{"n_layer": 15, "d_model": 448, "n_head": 7, "n_kv_head": 7, "head_dim": 64, "d_mlp": 896, "vocab_size": 32000, "activation": "swiglu", "norm": "rmsnorm", "norm_place": "pre", "norm_eps": 1e-05, "positions": "rope", "rope_base": 10000.0, "rope_fraction": 1.0, "qk_norm": false, "attn_scale": 0.125, "bias": "none", "tie_embeddings": false, "parallel_block": false, "init": "normal", "init_std_qkv": 0.0198, "init_std_o": 0.0, "init_std_up": 0.0198, "init_std_down": 0.0, "optimizer": "muon_variant", "lr": 0.0022, "lr_mult_o": 2.0, "lr_head": 0.0102, "warmup_steps": 200, "schedule": "wsd", "decay_fraction": 0.467, "decay_shape": "linear", "final_lr_fraction": 0.1, "batch_tokens": 131072, "seq_len": 1024, "doc_mask": true, "train_tokens": 483500000, "steps": 3689, "dataset": "wikipedia_en"}
MLP neurons of a small language model. Each row is named by its layer, matrix (down: output weights) and neuron, and shows model dimensions 64-127. Each number is 128 + 24 x the weight over its row's rms, rounded and kept within 0 to 255. A neuron's up and down rows have the sign that makes its largest values positive.
A block is one neuron, or neurons of one layer that tend to fire together. After each block is what it responds to, as a language model described it from the Wikipedia text at the highest values.

L2.down85 [127 139 141 123 173 146  59  95 135 111 132 150 100 104 108 173 110 137 131 141 126  98 101 147 129 126 129 113 163 168 155 128 149  95 128 152 135 134 107 137 111 103 110 108 125 102 166 125 123 110 106 138 128 158 149 147  92 138 136 135 133 125 124 144]
L2.down160 [168 133 135 122 127 153 177 109 168  95 102 118  81  88 112 107 142 137  96 147 144  91 174  83 144  93 111 133 149 161 123  97  92  85 158 173 145 145 106 147 140 122 122 112  99 175 172 104 120  85  82 107 134 124 118 131 153 149 143 121 180  88 170 112]
L2.down284 [145 173  75 155 145 136 116 149  92 115 109  89  71 158 119 132 129 143 110 109 151  63 100 131 166 164 151 117 137 113 109 166 143 142 114 146 159 135 144 134 110 154  72  96 129 105 131 112 182 125 194 113 181 157 153 105 118 127 161 158 141  97 136 120]
L2.down445 [ 68 146 132 150 123 131 112 115 160 127 131 126 133 139 139  99  47 126 127 126 191 130 143 126 170 147 141 143 144 102 147 123 124 145 120 180 147 159 132 129 141 137 129 154 147 210  99 125 134 119 109 109 143 132  94 141 135 127  84 130  91 126  92 114]
L2.down486 [ 85 146 119 103 129 133 120 154 118  85 113 157 152 133 105 179 142  89 134 111 116 159  85 120 151 123  99 136 131 105 143 166  89  86 162 153 137 133 147 128 104 139 101 179 130  99 112 114 116 143 156 142 119 128 109 140  83  83 121 123 112 118  90 124]
L2.down664 [119 119 130 113 110 167  87  76 153 111 171 113 118 100 167 121 122 158 111 120 179 139 141 141 133 148 139 113 150 162 144 100 115 128 112 108 101 145 129 155 139 150 142  89 114 143 122 108 130 132 139 126 177 109 117 112 141 111 116 113 159 163 192 109]
L2.down780 [145 123 153 105 134 125 105 151 125 137 131 110 149 163 159 131 142 106 126 127 143 163 103 145 128 124 121 130 140 114 151  73 165  93 130 148 148 100 114  96 123 157  95 116 132 105  78 127 149 116 129 109  98 137  87  95 164 114 154  99 125 166 149 139]
L2.down793 [132 106 140 110 165  80 106 128 125 147 135 130 128 131  95 143 181  97 173  89 136 147 132  79 168 101 163 130 164 147  64 130 129 156 157 122 137  96  80 120 147 155 176 149 127 103 112 108 112  83  90 134 125 107 107 119 154  89 138 119 150 174 122 131]
Description: Word-internal "s" piece. A lone "s" word-piece inside or ending names and compounds, e.g. Roth-s-child, Bo-s-niak, Leben-s-raum; also first pieces of names (Free, Pic, San Diego) and "St.".

L2.down14 [134 117 120  93  94 114 112 165 200 126 128 140 130 141 142 109 128 116 111 157 123 173  80 127  75 126 129 107 138 137 130 130 177 165 132 138 128 136 141 131 131 141 109 190 136 156 158 152  98 118  83 121 154 111 147 103 126 127 123 135 140 107 135 120]
L2.down88 [143 124 170  64 130 141 106 173 131 134 137 177  78 165 145 151  92 161 150 109 159 116  67 140 102 143 121 115 121 124 148 108 138 131 131 112  91 169 110  62 109 113 127 151 119 152 173 108 132 137 138 120 149 119 129 118 142  72  87 169 125 120  94 152]
L2.down177 [117 127 104 168 140 126 138  92 185 105 113 144 141 139 146 139 113 185  96 127 152 144 104 142 131 108 127 130 111 146 150 104 132  83 140 155 147 157 131 127 158  99 112 156 138 128 166  99 122 117 108 115 151 130 164 138 136 153 100  78 108 110 113 125]
L2.down392 [118 136  78 103 125 143 163 148 125 127 174 120 165 134 157 157 144 156 129 101 113 118 126 105 148 152 136 132 105 101 122 115 114 145 163 138 108 156 135 150 107 136 144 141 141 119 115 107  83 160 164 156 115 190 153 136 145 131 143 112 121 119 122 166]
L2.down454 [140 152  93 115  78 137 166 136 134 110 180 167 110 112 131 122 131 119 102 121 161 104 113 132 102  80 136 127 126  69 154 148 150 149 148 153 142 126 116 170 131 143 132 148 135  92 108  84 124 139 120  87 141 152 122  83 114 154 107 167 113  88  88 135]
L2.down514 [132  92 158 133 118 108 127 135 124 128  88 127 108 127 112 184 145 133 137 110 133  86 130 151 120 137 132 147 130  59 141 129 150 145 129  97 151 190 140 128 132 139 124 129 146 118 111 136 109 112 132 147 137  99 131 112 155 123 127 136 136 126 136 103]
L2.down517 [146  95 144  76 158 157 173 119 104 158 121 150 129 138 155 158 139 150 134 110 160  84 109 120 146 164 142 102 129 126 142 139 155 169 114 181 136 186  90  98 119 144 116 151 141 142 145 148 159 123 128 136 130 119 105 142 161 154 161 136 146 110  99 171]
L2.down550 [ 77 116 156 166 115  97 113 143 120 104 151  77  87 160 134 147  94 115 135 127 145 140 137 152 104 153 105 137 114 125 111 127 113 115 111  87 130 171 114 114 158 128 169 141 138 101 132 101  97  81 129 150 126 129 141 178 139 114 132 105 118 139 113 126]
Description: Currency sign before amounts. Currency symbols and their first digit opening a money figure, such as $1, £4, $7, in prices, valuations and sale tables, plus weaker hits on years and numbers after "in" or "a".

L3.down769 [136 146 156 154  55  98 116  77 144 117 109 105 131 122 124 159 140 158 103 154 135  95 141 118 109 125 135 112 110 128 117 106 121 158 156  97 121 143 133 183 112 110 123  95 125  89 131  77 166 135 152 127 174 110 117 130 129 175 110 143 145 117 114  85]
Description: Anaphoric subject nouns. Generic head nouns, usually after "the", that refer back to the article's subject, like company, team, series or character.

L2.down3 [137  82 141 152  84 109 110 131 132 149 149 111  78 142 176 137  91 170 140  99 147 137 159 132 138  78 145 133 141 123 134 110  99 142 138 104 169 128 156 125  93 148 117 142  98 125 154  80 156 131 172 157 170  93 113  96 121 156 106 119 155  86 114 153]
L2.down131 [125 151 139 125 106 134 133 133  92 136 163 107 120 126  81 156 115 150 138  70 124 104 132 114 153  97 112 109 113 135 155 138 122 147 101 115 146 131 145 161  94 112  93 141 117 115 178 155 142 108 155 125 140 161 124 126 130 142 131 117 111 109  95  74]
L2.down136 [152 176 142 101 136 122 104 118 130 160 119 121 117 160 105 114 104 154 136 131 104 138 169  98 136 126  76 137 135 137 141 174 103 100 150  95 139 141  90 110 118 107 116 147 122 136 141  96 145 112 149 128 109 178 147  89 136 103 174 110 122 175 140 149]
L2.down376 [128 103 108 135 143 101 154 124 112 148 143 100 138 143 148 101 152 196 110 165 131  76 125 126 141 166 151 149 139 173 134 146 111 169 132 120 108 109 126 159 131 157 126 129 137 122 112 140 105 124 151 143 154 138  81 135 136 105 134 132 178 153  92 157]
L2.down667 [126  95 133 165 142  86 111 139 167 154 126  53 106 169 107  93 150 184 109 109 153  80 178 127 158 112 121 120 139 145 177 124 110 134 138  91 169  79 153 102 108 109  71 158 129 107  97  83 160  94 113 117 121  94 180 116 115 106 116 104 128 131 142 168]
L2.down688 [147 101 144 132 128 125 128  60 138 128 141 143  86 115 136 138 127 115 157 123 183 109 147 116 152 132 128 129 127  95 114  92  77 102 122 111 136 105 130 135 121 137  95 154 129 130 164 119 141 124 141 109 133 116  85 118 141 229 136 141 113 128 116 115]
L2.down750 [134 158 153  92 153 167 155 108 120 139 160 135 139 128 131 136 143 115 138 123 136 148 115 117 143 100 174 125 129 158 112 131 116 138 158 131 138 151 108 136  94 119 127 128 102  86 117 132 159 131 140 144  93 136 153 156 120 180 123 183 141 133  98  81]
L2.down849 [139  87 171 121 142 157 103 139 171 164 126 149  70 155  97 121 115 129 131 137 130 131 123 150 126 125 105 139 126 135 137  86 140 141 158 160 134 110 123 156 145 111 156 168 139 130 114 126  99 103 164 101 113 143 137 131 175 110 136 178 109 109 116 125]
Description: Anaphoric definite nouns. Generic nouns after "the" that refer back to an entity already named in the article, such as the castle, the society, the club, the ship.

L2.down27 [154 158 114 132 137 166 165 151 133 129 115 155 157 139 103 139 150 150 124 106 147 125 127 128 155 124 155 146 122 114 118 105  81 130 133 107 139 158 159 145 163 153  84  85  98 126 149 128  87 163 139  93 107 117 168  70 142 151 146 134 160 156 146 131]
L2.down58 [150 113 139  85 164 123 134 121 115 128  97 157 113 205  98 147 101 132 144 107 123 159 104  89  97 138 161  96 132  97 132 126 144 137 128 152 136  94 115 156 149 145  90 108 111 147 172 130 124  74  68 146 132 124 161 138 116 129  84 143 130 137 139 126]
L2.down84 [119 145 133  76 128 158 115 131  91 154 123 166  61 150  93 112 103 139 133 112 140 113 119  91 152 130 116 211 113 108  65 121 129 133 163 133 123 136 135 103 143 115 129  37 167 134 165 110 137 150  72  93 114  86 128 151 130 104 169 147 161 134 145 143]
L2.down288 [140 140 126 119 135 169 115 100 103  83  86  90 152 102  75 112 105 133 121 118 155 134 103 156  95 144 113 152 119 122  85 113 186 157 142 182 122 133 129 129 155 141 131 137 138 158 140 155 156  97 119 138 143 136 140 117 124 114 156 121 122  99 139 110]
L2.down385 [154 148 106 116 134 144  76 148 133 135  62  98 129 120 141  67 126 122 164 100 144  88 133 187  69 103 146 165  88 106  50 148 125 127 106  93 158 140 152 123 162 142 121 108 156 147  75 154 131 125 142 166 153 135 153 138 136  96 153 140 120 124 111 149]
L2.down469 [147  85 143 126 115 124 149 115 104 150  68 113  91 158 115 117 131 150 125 121 156 101 123 116 113 113 130 118 134 134 109 118 121 127 109 102 165 125 187 106  98 153 158 145 104 128 147 111 142 124 185 104 129  97 148 144  96 101 100  83 113 130 153 146]
L2.down632 [123  90 140 133 149 133 155 132 146 147 145 123 142 132 100 184 160 140 150 131 142  76 104 174 154 126 120 134 107 123 142 163 155 175 168 111 121 108 126 134 150  92 145 124 115 138 111 107  99 117 140 111 147 125 147 132 127  87 125 129 115 104 116 156]
L2.down890 [108 144 109 164 128 107 161 145 165 124 125 118 152 164 111 110 117 118 122 151 115 136 148 118 155  86 115 149  90 128 102 131 116 149 112 154 133 158 113 148 140 164  97 112 129 154  89  92 127 142 159 152 116 114 186 133 133  78 137 131 127 153  77 110]
Description: Foreign proper-name pieces. Word pieces in non-English personal and place names, especially Italian, Spanish, Japanese and Indian ones in lists and tables, e.g. Kawa(bata), Garb-asso, Papa, Costa.

L3.down815 [141 113 138 127 102 117 124 137 142 144 152 123 135 145 100 122 135 122 117 178 105 115 104 147 119 112 126 120  99 148 166 142 108 138 164 120 116 128 130 113 179  80 199 117  99 147 101  93 132 127 136 131 118 122 121 149 134 133 115 123 159 182 107 131]
Description: S inside split names. The letter-piece s inside or at the end of multi-token proper names, often foreign (Hilde-s-heim, Li-s-zt, Naga-s-ato), and plural s on team or band names (Skyhawks, Brides).

L3.down813 [119 165 150 162 140  80 140  85  94 128 130 141 160 110 137 113 129 119 127 130 138 134 136 137 106  97 123 108 122 116 135 114 170  95 115 128 136 137  99 127  81 133 106 108  88 110 133 111 112 156 106 153 132 131 131 135 112 139 107 106 102 146 142 154]
Description: Opening fragment of long words. First subword piece, often capitalized, of long or rare words split into several tokens, mostly names and terms, e.g. Bor(er), Kra(silovsky), Cro(codyliformes).

L2.down5 [133 126  77 129 183  89 165 117 151 189 155  90 165 135 134 159 155 138 127 100 128 122 161  59 107 145 129 134  74 170 139  78 138 129 142 176 157 164 123 144 139 123 112 139 134 119 126 129 145 105 137 139 116 163 102 125 146 161 132 144 124 125 122 140]
L2.down140 [189 139  74 144 113 158 114 138  93 128 170 145 159 126 163 118  98 199 140 109 115  77 148 142 147 157 133 168 104 145 146 105 119 104 136 119  86 115 152 161 104 132 119 150 109 117 112 138 187 100 112 102 100 142 164 128  81 110 113 113  89 131 101 144]
L2.down285 [109 102 139 126 163 146 103 173 128 102 128 118 120 125 142 124 143 126 125 117 195 122 125 139 168 151 133 149 117 117 127 168 130  91 129 122 113 144 129 129 120 105  92 155 120 179 116 151 134 125 120 102 164 143 138 111 134 122 139  61 150 141  98 137]
L2.down363 [150  76  93  93 115 113 129 150 155 118  89 118 102  86 147 125 116 155 166 123 148  99 159 119 118 143  73  84 156 149 158 114  93 119 165 138 123 139 113 128 149 132  85 144 151 146 101 159 124 145  96 137 107 145 139 122 106 158 141  78 138 127 101  93]
L2.down541 [158  91 153 122 129 116 128 106  92  86 113 180 179 149 142 132 150 125 109 145 141 170 133  78 128 172 129 128 138 140 118 128 127 110 185 130 113 114 138 132 133 122 184 113 124 113 144 128 116 124 142 144 133 120 150 105 147 161 139 130 115 151 134 135]
L2.down661 [117 150 142 143 147 156 117 129 160 104 120 151 150 137 103 101  97 128 101 129 109 150  99 130 143 106 138 120 120 121 119 106 122 152 118 129 109 146 123 141 134 123  90 144  85 134 129 102  98 131  80 120 132 115 149 118 118 120  97 131 113 111 145 132]
L2.down721 [122 107 128  85 141  79 135 100 140 185 145 112 124 140 108  94 111 108 166  98  69 134 174 120 152 106 100  86 117 128 103 160 141  87 154 125 159 122 136 133  98 109  78  85  94 130 100 107 107 127 111 111  86 133 135 150 118 154  52 141 120 129 138 147]
L2.down822 [ 88 136 129 132  92 142 127 137 165  95 130 101  93 127  83  94 107 121 111 118 134 105 122  98 121 192 155 141 112 169 138 142 162 124 134 177 124 103 117 111  91 114 104 103 108 127 149 126 171 108 101 118 144 154 107 119 107 108 111 151 121 121 192 124]
Description: Word-initial fragments, often names. Capitalized first word pieces that start a longer word or name, mostly in tables, lists and quoted titles, such as Let(ch), Para(dise), Ko(jo), Ur(uk); "set"/"place" also fire weakly.